Weights of a small GPT-style language model, trained from scratch on English Wikipedia.
Size: 6 heads of 32 (2 for keys and values), MLP 512 SwiGLU, vocabulary 2048, 5.51M parameters.
Architecture: rotary positions, biases on query, key and value, tied embeddings.
MLP neurons of a small language model. Each row is named by its layer, matrix (gate and up: input weights) and neuron, and shows model dimensions 80-175. Each number is 500 + 25 x the weight over its row's rms, rounded and kept within 0 to 999. Numbers have three digits each. A neuron's up and down rows have the sign that makes its largest values positive.
After each neuron's rows, "fires after" lists the tokens most often just before its 100 highest values on Wikipedia text that the model never trained on.

L3.gate57:503462504509495474523514539513504525442514504550521493501527506499535459486505486474491501481506504521543521480520502517454522449515523523557526499515470461467536498488495479491539501522511476549463472468514463485502457457514492505463484538494493506509490544487528512458506489486516500476
L3.up57:544501458519529535527521481539499509465507473512476521466507464510530490461531475526534504472497498505494514500484481490490540475496497504504476487531444433482469463514446479520522519537515474528483469505450471497443520453499487536508551471474560493518512509477520513523525481438495486504
fires after: " L", " l", " S", " C", " Z", "q"

L7.gate398:484491505509539472512500511512565522523484500521460520541517510476508465532525513494518513518477487493555503481504525498508473493461479489508512495474489528446525502549522504501467514493521506490540481510469481498509485458499482458481505481505467513500468472494490546498506512486523494481
L7.up398:496486504505468492501538493437483476489503513526465457491510512518552508532496481510467511523445546532496469499518525500450486488471454538495525466497492504487476506518474533493491493483512491501481519484490526504515514506497484477471538513501449526536521495524521496501523484515463496482
fires after: " |", " an", ":", " 1", " ", " 0"

L4.gate155:511462468519448503488541484489504510482496503525545468499484454483519499480485495481519503500530491493538543512498501538486514522501550467525500513535436474508465462529466495537479471459475496498510463523481482510472489535494466499501521445492492458486501523515532518476506544470536479517
L4.up155:469512485520473548516527534498518470487453519521540489481483456520458563477511487476506457473489550475516504509466513516498517509507534505478502525490466466493455489482510489446529516502521428530467502452487513521468515515474490515500463482521519491540491499518465509520513529509527489502
fires after: " |", "|", " m", " c", " b", "C"

L6.gate220:545505542516492492496544510526489498454514461514583536479498476474461509467482476452539499510515479516506488528543519499539513505495537490531509534526509505521470472517492447470493503470491533497514490498529569482508471541498475464529468480520499475518546486485486513506480468475530499512
L6.up220:515492504544498484481534500489493531519484531528538512508478476504472503503472540519548491532472515461484478517518500499513508516478507496486543499545511534561455454488507478483458478491480513525518496439472529477499525514520456539516502520559452493526528520484516455519482509500572502529
fires after: "\n", "ial", " name"

L6.gate313:479482494483550482524491472501526516533509496534493533510462514469489494464509473498494499508502481497529524502517524496506523523530468462541481494519507464505475458494467506472508477500459531505508487509531518469513501474483504498444477558496528494515468476466505462497539508540491461501
L6.up313:457483519494460495513513492477499508510508408506503461502479491484501520501520439492485481478502540535479533511478490473466513476525480487544503528489487489507521509538523490497539524499551492479521476469488448457458519522556557499430467535481483512481494500487499525489467466496458521522
fires after: " l", " v", " S", " V", " part"

L8.gate49:487512512495506496521540518500499547479510485511485511498534538494479512544491485478485504519489533515453468496495584491523508501487513519473512478545499513479513536504492505455485512524486553505475492489500458466501515499456468527496531472517501497514442492510534504499537498555476529447
L8.up49:487473493498505476497524530506531534480494506543461522545485501525476508535473464468491516517478464510493454492485509483474491573502508502482483549511531528528503506508463489487524517504554520518508511515506473520481518477500491485473536484512489520517519520549527512516505510473485498477
fires after: " |", " G", " B", " St", " R"

L7.gate300:504473521478529487456498481500467508453481494510525543517469510520480477508559487483478518500524559490514479507526506503508498556482519528501527505488498495473515510505509473485502520493488522493482530509479481512500502482522490497559493498489486468476465472479531507480488514496526513498
L7.up300:520469520490518468451517479496506520449448479482481507492461545461487497500534499496461501506535535475490506508503503533486546477483469547490488493492525500524533523467502539492470513497479471510483510516508508518527552521495468520513456511494452522496473443544484540491456501504491535529
fires after: " Ch", " Y", "ij", " Per", "g", "y"

L7.gate15:480523478498575543480539504486498511521473468491480490525507494539507476511509516494501485502484485515515507471508510533524520486508509502536486519474513558491515491528523506531489524533473511474541478540477527503495487521474487453489510476554555516547462544477515471495513501510500521528
L7.up15:517497508523521535501540498499493483442529480460512521565482476529500438508476487482517517530488455542527507464523478512497505487510534472500489459501557509513509534512492454502482539498496492459504519489467543469490524456488476456491497474489496479525507512477518501480499487432487566504
fires after: "-", " |", "|", "i", " •"

L6.gate5:505456477530467478492487511432505530518467535521469511481513468471458463488486522483488474507501502548482495500502496486480502514540470462524478459486517511471506517550492519530491481479546475540451507479478489505509447494504456535492538466465487504514476506479496496514488468440519513510
L6.up5:495535491543508451487472478468476475532505506459453528507530457519486453511513502479499492499466543484505511471487514468522511509496452503505492526488506467500467515528542495463524471475507480478493493519479522484502530516593483510503458499521443462469494474476503502497475535518464532499
fires after: "ubl", "ide", "ork", "ens", "as", "ad"

L6.gate286:506484542481505459537523489505488452475471504540480486484466518537539475536494524529475524503511515522563493476471492508495519476457456535472511476538510504488459496550525505511458499473466494462488505495508468541531485550513487480493467516539468515509535529478514503521496486497484519511
L6.up286:481518481518463526476495470504525536505504538488472526507495546537481490517458492454469501539477485470470471488504492567482499507493464556529464540475520508500526543518539484457451536499486512508476530537481508507490476513457485514501485526481535514494530553538478528496498468492487506490
fires after: " .", ",", "$", " M", "v"

L8.gate404:490515489516489489488494543498513507450505521490559458526472482503495457485489494512492523478489555502509492529475508495485489468517523483486469545519510467465474480479490546507525518496531522532554483515480571549466486532530520546504523491530511489469482520481494538520456464514486487510
L8.up404:526492537492483523437457501497516565536516524507486476489543483479534483522476488500487505561510472462490527499493480501522529499480504446554485520510508487453502493479543503486532489510506462528532497524508520495481462536514511466499487539527509531516485493477441552531540498506497448488
fires after: " B", " Mc", " C", " P", " c"

L4.gate140:510475498516466505523508566532492500504527474500491523471483493442518521500454504560464494490505507470505505520483473475498504476512460467494511535490502499487515503460529548519500536515509455491511518463498466502543505488531517508518498543534523538466480453536504510536506503466565497469
L4.up140:447524507488537562530507492518508484496541514501485480498465467469512520445485499501558533518471475505515561487477525523519485519493532502521515467480474472500504515459499554484493548496494468534498491479481534546498512511502486481495526498480506514517489494455441504532485480502500513475
fires after: "k", "il", "h", " m", "av", "all"

L7.gate120:518504509466474523531487489550473449515502536528501541528505494497462539482526490543509525444461507523510490542500521552496544506518461536489491501486508457509501501479463499496533499495498534460485481449468475476493510505461467515479520482507516521414533481542478524510449536495510478470
L7.up120:497487514470466532486488522497535529534542492511495514523528491466510544486470493479440475540500550487488520533479517519519489506515427506569492485502512479521539494495462524553510491517551491554483498499537528496533460478547552534518505530526494511497532551503475495463477506493498493511
fires after: " b", " l", "b", " def", " B", " s"

L3.gate336:504480515492511474489478527488470493491525531564497516527461516524544547537568506471512518510476481460545498496511518529504515515489542484511513481485472456491517489512508479506524499519468505495541481463497517498496456493497521490495486524488521488509525475482492535468466481478543522496
L3.up336:486524496472484484477495493493491478485483472504507514474467501464525491467521516518511476500453497555535496525508523487485469503508503440518533521487486473503439524529549493499524504460482477545484533515502483479498491503489470541509525497559466428550533533541520519465516481489526495508
fires after: " l", " L", "A", "L", " C"

L6.gate328:503545477509499477485548523486494502541493530474504487480512495499520504469458501480531515521489517448490455499519520483500512485472503518556490536501506516510452484516545540525510483491501466469554480515487527525496509473509521515484498478511495547475496515505500525506496546545507475523
L6.up328:482469465480496523496485501477509470522487541484513484480477464525533480492531517521533552486552504557516514475528507512474528445475536504524539473503481528481505489474489520520479500472497525547454476544509458508529493492539506447477528537493488477475491507511484493498476510491476525493
fires after: "m", "p", "anc", "c", "res", "at"

L8.gate269:524477500522513494511485544486507488533500488520494520512495529488468484526480506481524486493479471505478513476490500516517460504489448488486514535524512485470475475515540487538440496467478545524506521492492515517549527528480506508517499493521483473508497477492462493496512514526494477465
L8.up269:465512496482495477507475492445481521498521509497540494459506471533463512484455474527465484481504456487523515472464526473489515510492501528490485458519439506509509502468500492516521492537522486525486502499523463525495475537482533478453526486526472488573514495480484524524481504482494502493
fires after: ".", ",", "-", " the", " and", "a"

L3.gate323:505479530501483484540499496510470509463532530504514519528552472547503471508490463469525520505454514479544487510485483505459514434483513491514514506505567535487459481492531520533521492512501505512419485477508513471494519464502483501479523551477453501481490540503460536539492516540491499484
L3.up323:512527478444531491498460518467521519509478517472524535517512501448522472503502477528492519550475535551541514502492488544507508518497527499542469481509497475530475482481533487499529545520521530510502571476520492465499486486515490496511486508475475457514514498515451465510497513474493492506
fires after: "–", " s", "-"

L7.gate250:538527464441517519531461521495520523478555488475501502497482507507492511486558507497513518491509476489540505464481523493504464467540459528453522453505507504524489501507487525514463490486504495527495479528496480511507482516454517494518482484497507485477478512471466475482520487522506518471
L7.up250:480539477504478499543487497509526505487518514466517454495520495515495475489511453460488509511492494456522496464500518468517486459527505483490516478535529452496495546515494488510521535491515514478509532500502494507540514488515531432472524489493534529505497521483517510505517491468505446498
fires after: "-", " the", " g", ":", " |", " •"

L3.gate400:517474471498518527546502486448512518483513505509524500530531454540546478441495485494501482520532511527521493533447502520534516519485528495495530498531516499486497520476486488489512500515494500483523456472489502499500533453470553512534448474522471524514516481466469513501433530488462481514
L3.up400:489473518463528522512508490486490543500529528507499493515550480527517528490533528515494487495495511524510508493434473534570500533492523511507530509559514437487500493510518498505474546495536477475552508457492498497500501530486579486525533490479474470521504472505502482491443507470419507542
fires after: " S", " W", " s", " t", " w"

L8.gate435:470502509482503522484506496484524464498482504492503506512509559527493530490571485483446456493458509520473457498474509477452492499481473468533548479489548489491490450477536507523509496521514464469498487533502512469557535495538539474437479508478518476461520513514461491473495482500510489495
L8.up435:511469532503495470493476454497508524498498502491543497509504593504504479459506503528516510505505533475477495546456458495452515511506509503519508473478543489507486509455529514484513494490500478488508484544523459534476511503513524517453500494485497514512566505505486541496490529510485536497
fires after: " S", " s", " in", " t", " W", " V"

L3.gate137:573509474501455471521476512485457518500528503440521526445470477492531473533526507498536478494498497489472499524500517504486545522491511537534521539523460509504492511510496476473489504504548512502508556506510492474485465472501560510446489496482468509451497555491512535475516515501540509488
L3.up137:539515481545488541499494506487518485496488496504448515497458486505544508496498492490444498510477510516480483506517541485508451457490526530503494521514521494518461525547483515553492447553464498530554528520475482500467509510515527472510545486484515495479515456491528498519495523458521494531
fires after: "\n", " B", "H", "Th", " b"

L7.gate301:513535473480478491513476494534569577443493527502476523518492504523495487504481498512500508501500518497487535470473500498469484554534511526520503472523512515481498516496469471522472483519513484500512519529527512501529493541524477523489459495495500475458529528472514498489485495474517547509
L7.up301:459518509501481470504494520474500513481506566518507520495480469485496500506469490528470490510502506484511534559497453475502533535506479520556542514475444531499459477485503513539486500514515507546542486498537455542486479518500483456494518454529496490523480477515533517457522478545522498532
fires after: "\n", " |", " the", "-"

L4.gate484:461475486520503472520507516526482485540518530523540508496505530547483456484503481506422516469503469494526503518513492480456520493496494512529523544523520519478468505523513451496493515552469512472507493513494490550530507484535539492505504479489493512470459489512550510512526514509507513457
L4.up484:505456460510504451548526495533505493520487486478496516515498478504538506523485516481514480541525471489478533500497476516497512513533467487457492490518552502511498509499518551506485520496473543521485445533535469485480478521465486471467508512482469499512509547481476486492515462486560535462
fires after: ",", " County", "00"

L4.gate454:507540522535519501444530528498488530521509483489489553466484511484477494503499501502516537520472496515523507512497522466530496497496493523481484498559508458522509537502476489439491505485464460507488522471504491497518521530478559473502530519485458492509537526491476513513455472514448515459
L4.up454:535491483510521481497497518475541488498508500460515529482508456453533521488485474525518488530514480509455515532537525505501494498470483509528481506528501495504464469548508491507556507554522530526507505464504510528472487498497543484488507455473526453518535554508510457452501505474453509494
fires after: " B", " b", " ph", "b", "ob", "B"

L3.gate492:490542524470460521499479495467513497469465503484522540468478499467461495470515488509493534513463489514506485488462567444491489473493519505494501455507494489513495511492553551524514542505458525489486468508510534511526481479547542495502506476504485502491530550486490502506451472492492507510
L3.up492:476491508496532515470483466480498552496494512467483524472527440491497468514537499516532506471492483523495516522481489551456536511511542477494492509547537481511499494524477522513509501486508476528482501493538472473474505462492539526475479458529523528504509534492503473499548472501497508473
fires after: " t", " c", " b", "B", "-"

L8.gate475:476529522503519493510548539467530495456491497496499555521482495493467528494496492506544483525508512493485543481517540514507513541500528468472501463515534537456520498546491449543477483574485509490524530478470508491526483471483513476485458496541519503496507494468505520541514481487448459484
L8.up475:479530502463526453515504522494506504514552495500476503528479515523470471511470486496501533507512508522532516519548513513468537511482477497528491481532520496537544511454479498494478529496498493497489497537445468481517516487474501465505519512505537467446480493480513494518493514505475508526
fires after: "-", "\n", ")", ";", " A", "20"

L3.gate55:522485537470453515501511486519485509556451536519505495430501446482524515515523494519484516510485517475459478478495545540538484496503476479475496495547529529517502524532503484553481506484504541542509492482480516504473535521523492525485504459514468502516476529546540538470529490525524496489
L3.up55:471538517465516468497524493503544509479509545460483503489522484465453482478510536525503486515487467512524501492495526531531497524524475472463492468478495508491488506507473496505514438470523507550505544468469488528463538508502519494499531491518462551511493519502461539491524478503513511500
fires after: " B", " g", " G", "ou", " M", " b"

L3.gate267:497550497504469473497485478508513486487542523527526527513531481472448499505482508477472506519501525506497503508469483485493544503483529519485502514505508452488511534487507503504502458508504513477502521502525505508541539497522468515547518511474552498513485447558506480455467467550522509481
L3.up267:538492460492505489460491509488516510498555533512481496491471496505499460475473478466555452477507469480490556495488495519479530491508520462466527474476490509534561506483512494525522504543542482514494476482506505515565474474452466501486465478484542488489513516544494542497479525539500488552
fires after: " (", "-", " \"", " the", " Wh", "\n"

L4.gate387:517473538567511546473479518476487517499494500478465482491504532524532485500484539487476479511482556537451490503540480488522495502507448491507466478445512457512485522480480501527503544488506520504523510479481480482439522520500504496469532456509496526491504496499513507523490492520512512523
L4.up387:468547510574525544480516497464456520483509508527504513487525483480584510487523513492484491528481486478435497491506539485540469552469500472495470457503492505514482508505520547530502480469530526494497522510469534499478531536486497484486514472514524489506495510505498506543508493507496489502
fires after: " f", " F", " n", " y", " Th"

L3.gate422:522466548485483523456497510477512544465501525448512503518494532519502520488462499517503482512533488503459478491497490524513491503481502512521526541446518473495519469512490467499493500461493532498533499500515459440467506478475520484474507510475509490471509507514492534490455555479490532532
L3.up422:532463472494474517470520487480497453532466516481502523510487515540512523493504489532477516532509500506484526488497538482496463483454440544488518488467511506511494522504547527489511529541509489491479536535457537511533509492504528490495502491514489541531476484525504512528474491503489486522
fires after: "–", " Y", "-", "y", "ic", " En"

L4.gate467:500484505485503466515467505527537454498499479475487547488526524473512519529512537463557503487534535561517518514505500489499505537485518534532507541520547479484503481523524491455497511499484480521499515463518469524550493476543509519516509481556471515497512489509515543502471491502545511516
L4.up467:527486452505510453518516481510484487489518521509457491486504497479488449489474519520523533470499531546514532484496480494506517490507485440490570511481481472496510452534448500525497458486489547538498497453500497483488543500516487482464467512530463505519501486500506530480499500488538503462
fires after: " B", " G", " g", " T", " K"

L4.gate341:516466498447529472540476567485494505499500449501491477476486542461483528524471523543525489500502482460465500493516523504512496515466447494496514485530530479527511475533529524530506496477494498516471481507498471452442515513504510493459530499509548517514474496497492505470479507516517494498
L4.up341:500514532453510495526506497464468527549494482534484513528477479514499527525512512532545485516477481480490467510506519475469494484488529489492453443497522489502463542525487537552501497503528520542491514473512470470511481504507491563516503500534506518547521534471492504507438494469531472484
fires after: " M", ".", " B", "M", " m", "C"

L7.gate187:491484480511527494452517554504533514473513520491452542539486509465481482513464470514493488503536519427523492467456482478523453546468474504454494491470499508487495498448485503506507500494483505507516486495450526457506542537482499466466501521506517496515516498495485499464544505512472490490
L7.up187:513498480507465514552460479521533518479477527513502464550514499525509512532494477486523487546511509471500487550525500527469508490513464468482501487487521505491492507521515491493488508525528486497534483497524489505498519494519467546490499442492494464485480499484483514471489492469483505516
fires after: " a", "-", " l"

L7.gate152:489578513525486474513529513464499505544446553450505494515527513521471446473481498476476523508470524498498502495511551508479504512495492491504480507492488541510479569492486477475532506502545510520516476537498439547518514458501508468533526546494465500477469512509512477522511487496467512474
L7.up152:513532561473504465484518501512452509488524562554454470481531493507474472503480475523513490524528475490507534491486484510547520452503452545492513498516507518488484488523506484506511484529490475520520487462540523481465534521499503496560530441524504475522524502499490491528499495503492472497
fires after: " P", " p", " M", "M", " B", " K"

L7.gate355:529467519493490506499517479511502499483504490519492537508493546509520471485531503515536528527531525466466539506497475495525488500484478447473534470452515445472489509474472454532502507552485490511538475484485504530451518513533504520515502506497485484448500502548504500500503483497544515477
L7.up355:490530526482523516477534499510484518490478538502532530520479540459472510505543495504490550507545538507555528508499502477514499466516507497490466473494518543486521463499537497503503527476487513497497516521458509488555474494478507484478514525500516494497483505521520484495496504484523535459
fires after: " ", "-", " or", ")", " S"

L3.gate99:468527498534525523476503462485520454515532517516482543503516510493528530505469511528498497523488470479501519475433534467496462536494496517467539488514497522493454472446490529479509513469523546512558542479499475522510472532496464490520543513517536523469476513549464463499487534505509540521
L3.up99:500523517490496515526493506518474452483474499530486485492478545471519522506507483500499525541482470493471473411488505495499513478503491482508474526496456538516471481481550547488491522490521512480484510512527489485516535500483459469508513462567512522479503496490496455523530535507466505520
fires after: " T", " J", " Y", " j", " H", "el"

L7.gate510:517483534507505517510523537548520552495526473524508490497482532527547505498489482530522470542465543483503489481503527520468496507498515493484525470501500519500483507496497471529490529529526463504532511535490487520478526502488522493519481497519532502508518518516497448467517453489498525470
L7.up510:506508516507523517477515509481510502511539464476465458450557530550493548499486512498524467491486488500478487562506477470459515505489484509471479505480536497479481508513497463489557504497492497514446513516487525488511500517478506521492474453572479504535526495508519447452459479521479484484
fires after: " ph", " h", " M", " H", " B", "ac"

L7.gate280:486470497520532503524531541466517484510490472498465520544473534501507456513489529531511475492524516498495482516527537486537460511441486494510511505482509513485493506503483494498497484550467522567523555492486524508483507500499488510506490549452477484475432491477504519511527467450503496525
L7.up280:505479512470514499490488483465500496512542480548507513484500507515481497469511507511489507505519507534488503533486508448510518503496482504486481501466492474551511493475467511516513483506493541490503483476493558489498479458495497496516478494529492445497487526492489504529505515497485502514
fires after: "–", " (", "-", "ament", " the", " in"

L6.gate436:493521554465492483487490523500520497469491451481529529532536473508499525523485520499509495448516530496483510561468502517475487510458457505495511484498476514555518490477522528576498473493457509515529523449527517564505506488519513511473510510508503449537488499471468467510517554460503496501
L6.up436:466500473476496534468457463524508533475503476481514503526492516499485489484469448521501526537506555526506492498476473503487501527547490537457470486519492534496559465469473476503511495514508531486534506496518476484499484520456549514526475482511482486509475531496461485493490504492526543483
fires after: "-", "ch", "–", " in", " Comm", " pro"

L3.gate61:484473488512490499507419524522517508518509540540484540548523551493498483509488459490493516524480500484484492492514490534539534519451544452465463482498480499500525525508508509506521493527473524509489474473512536481531495479503503512500493505505508548477492489484507519483490514489526541486
L3.up61:573480462478479522486477485507525554492507497458489515474459479511495488509483487454516487518486474486453518491510506499512443504496544515464540501474465483527511520510506476512495473544499515484518493500483520458524507487499467497525457497488526525491543468505494524483467504513479534469
fires after: " Ad", " (", "y", " pro", " \"", " ty"

L7.gate70:527483505495489511488535493509509503505497477465467566487519504486477466477460461475472466507478495529492465515473526471529492442510416506508502500541490496521453489538493500528537507523516493549505477503471497494531463515502493480492479426516479524539474553463522481517511556496501491498
L7.up70:470470526461514513494519488511496477481536463474524511512512470515492498495462489523507523570494485522531498531517542477496518519508507514545487458508525561518505524514515516466511506474520508506522506488461489531486517475506485516526508515489512532491554494503557487498494482490510526512
fires after: " B", " b", " T", "b", "B", " life"

L3.gate374:468575464492502525526511462481491505504517540500448558451510512513503505510499504477534496459482492537533485536510508493497468523492544524532522469520509478462513543496509484500516502479489518474509537492508501436526460522516482525466500492492527500512507451495462517441499481515524484484
L3.up374:518472513525483500515516446530493488521563513505519520477509524516445500519520528511495499526501489547484476509520514476506479500530478493472512547442483504487506484526535482512524481484529495515538498463567484491535522460524443499494481482517497478512495539512498513508520519478463525505
fires after: " Ad", " (", "E", " Is", "A", "\n"

L8.gate6:510486481499532500527533515507522487472469502501480487469500519508504439529516522524513499457486536453544496494476497501456488529471530504525494470486509484521491527444519509458471496505503493495549488506510506493500497468479451500516520459525511512499552519472488512525511498484516486508
L8.up6:515485489519506493502499457488523482485520478495454526505488458524513461529476492453477485519486485482489495456430514478521546529469508483447473459508496530520535531481492492508439532496480448540533499526497493479471506505517450460497517496533488513485517532498518490516549484469510456494
fires after: " =", "-", ")", " S"

L3.gate373:518479532484505470528516478486500505529512482534503560467497471517501505502536554465507531519480521501505515490501440488479509496475543515528537521451468477532507496472511524466521474514518469447476439485479494515470472491505508498482512498500481489494534539490472510494501510497504520477
L3.up373:474442532487545504523535525491541488531511497504501507495503503474496470488518484482525518511470531517512529479484469460495470451554534519543531478492476493464495510469492493497499519514514443444458488483510516527507493461526502500526510495499451537488579488516486497522467475513476503503
fires after: "-", " (", " ", "(", " n", " l"

L8.gate224:483481525523492517468512500508525493465510494478523454530502487510472480474466483481499464507476497502510509513467549493486485488493452530472479519512492510536508517457513525485504524499498506485536462517480513478501502534512534538493514529501539467520477524483509441503493486478498452459
L8.up224:507522473492549452532501524479473503526490558495489493484517531480518461507509520507517479520494484439516492514474477476474533543495482501499485467526494464471475536536529456497490520525514484474474486557488493493496439471538496482518484464472479515491437463481473503525461496504524480478
fires after: " |", "-", "|"

L4.gate41:497508496461507494520531486510519522512534486521539498475499541552517517438483486482547496450497510530511483493527519488544515492502523519490535483523524480505537481512494481520521505519479486506490489504505488493523453485446483513538506481461510544491493472487500501536530523483521518555
L4.up41:480518473479541530505536512507541491470506515514470474489510530493475464494465532434549524466502475528521464502525479491473492516524510511457498467510486440481544513537462510520510487517526496504533544506535508503474495506513487467470484526496520523486469553488496475516515506472533512522
fires after: " g", " G", " f", " prom", "oss", " ch"

L7.gate24:508537551536525548525449530519524569492500515504484481496486519509503506548503522510514513515491515521549506486517471470483482498480517500494490437522510487514515467451525449478521527516521498512518501460492534495496499487460483498524486499503523487510465517520546562484478484486509483475
L7.up24:486525484496490468520504538495478495519516512555505461500505472494509478515542520489500508492513475476518503510573484473521490477517469524479492472535483475470509492489505512485499503461534464504494464504501504525517506499479505486514512545517518504574513519479454531475533454511449538524
fires after: " |", ":", "ard", " V", ","

L6.gate136:509511514502532468522521466507469503513516514492516535524513487494499512455474534497515497509458508476497513480475433465516490505490475492501490439508473489460466461497472558547510480481501499487506520507500475456494469485521527475524524467545494542476496529454490491499515506544502521517
L6.up136:530489496545507466459509447481482482548508500440491497510456456513529481517475546470520551522470501481490505501490507448507504509491476475505501513514529558476504521498479561493528446469509479533517470521515507446485491532543524509459535474509513509496571466489539483506512526499544492505
fires after: " 197", "In", " 194", " In", " 193", " 199"

L6.gate332:546482535481437524495524508485543485499477508450543513506486465466502495503492533496468441492488490458542496500495534471481517491528526493491496485474485450489535463486494504538491486477504514516521474522487496529482459529481464493485492490513464471489533530521500480529481465454493480503
L6.up332:529474455450529541494487524487516513500513510508511493521461481494466479488479495496499484528456485494525470476492542514510535467468480487492480486526520459505480500495486503528510467510503517521501482488481505482495513518471509514513554504499495493532505490508506500538490564504506491491
fires after: "ir", "\n", "ac", " S", " Gr"

L8.gate41:443533464468541513537517478538528500525499511482515481503482491512487481507515515456491543556475534537503508513496505464521500549475520491563511474519523474498503489520516493515445504491548497533509477505526493505508474510488495460520498501485528482496492511518473502506468508498503514489
L8.up41:482510472485538526541490494464466492480503487479499505509529480506505482537551464537504527492484483518492462525502522473453473539485537479457457500501493530483454494497512473495480494458473565527532471490481531476502533507512473450510511477525491491490535497460486528486529478505484513461
fires after: "\n", ".", "-", " |", "w"

L6.gate121:490513497500477451500430524485493557501517534517467498454469554503496522489480488466523501484525561513484512508442507483494530491473467497441537503459525480505541523478475481515504512476518517503534539494541480512506528505510469520540503484509511481520526508495455475488516530509486507490
L6.up121:470549506511453471501482496494485538497493532502469494538523526521525532557450489492474509506504549481546467511489518471479507493464509509464478505485490535508498537470505495481547432487526528492538479465539526497519521537474515504521535510567473499479526489493492465513497452509466477493
fires after: " H", " J", " pro", " R", " N", " j"

L7.gate309:509525511518509473518510515498492506518486490459501522526532555480525488556466472536506469495522506486497511487535518536523472529538496519582490527549483520479495546512469524482522539477488462472506474538489522467522501521517478511487493518498528450507509530495505486450442485493498510521
L7.up309:477485490529503489523538492452476490507495503473482521528496556536514489506510492525499478504523465453466504504495508538504489540520508519517487497530530543495523522493498479522554532521478514483524474501539504535476524477504480548522487502493494517513492487508513518526496516474532489508
fires after: "-", "\n", "ec", " Sp", " Time", " •"

L3.gate415:489520506475461447468522470526512479487527548503495513468525510484491478504496522503505490489493436502498503496475474538486473531494503494520538506524520572452505553467473467502526455553507483510442545511523513471514534541506510483508521528529503462529466481465501490493490533475468513514
L3.up415:530503522482470520484524518539517497475552517471491502497467499512490493535487509496503496517521457499472519518464466506490485515481548484501479462503490470534525497487509537494537523527509455484522522501485494463459487520508515474498434492522544489525489518511499535491463473479482500479
fires after: " D", " V", " F", "v", " ind", " Ag"

L8.gate128:499503548520477521502497505498539475490520511474459456466493459512540465504515478460499487523498510477537516467503553538486485524486490504520533483477501487499488517516532514492450510489473487480494482498471465530510519495485512508502493486499527496502455505495526451502498505541483476516
L8.up128:506496519511515466488548533509499512510536521500466502519505509497499475511476518494539490472456524472484490520499530492474526567507513558522501498515499466484480498476507523538453534518486497456507497498485502435515499464496497480531523490516552514506487527523494488477527502479504518472
fires after: " |"

L6.gate178:557525470492511493505534478509510494480516500496536542512470447542524520496494490480500558531503463512484536487488497499501479547523493471489485501511537491501467453480537490471493439527478453537525477513530492491503493536498508503474461543524476537503500545502512481520501483513517497519
L6.up178:512492505516504512471508507503481511484463500490472540512519465481407493522500517505514466466501489509490522460492512457510509481454510488506567540569515479526489482506504488489535516505487511473453464505447497517490493530510450470515496500525511502529492500497552466467494495479503519521
fires after: "\n", "3", "5", "8", "7", "1"

L3.gate100:541497509458471479529492489499518542508499482515490504562565479519492501520507433513530540510514514520518526513488514505502513481520525480469479498497532510553507509514522531490497527464535528496474462516522507497505493459494498516476532474511528462526506531515456467475475434499520468452
L3.up100:496488543477523501541490557480492525504492488493484501511478481522484556505504481522544507508515495481498531487536525437520513517527487500502472504494497467473481528542452493542525517469496498505484514493456469453519526489503468468509541515502476481489497474493511453503481491497494521453
fires after: " ", "-", " Re", " V", " R", " v"

L3.gate14:455465492518513541501528543522473560501481467501492552461532523481494482501527499490469543531450510549520516474487518462549482457535491520507499473491483477496519518510495502482486491473547456479527477507457496475498519488484470492504513513516492504478514523473529542510509501470513451504
L3.up14:512450475508487493550503514509487478523486449495446494484479503444506475483503491476517470519475535534525470466554517520522500485484486486518495536440469468457539542513471474470506506502510524490465448491431470513501488520518523489484482491499458502485518525514528491522517477480502493495
fires after: " s", "n", " S", "|", " d", "ec"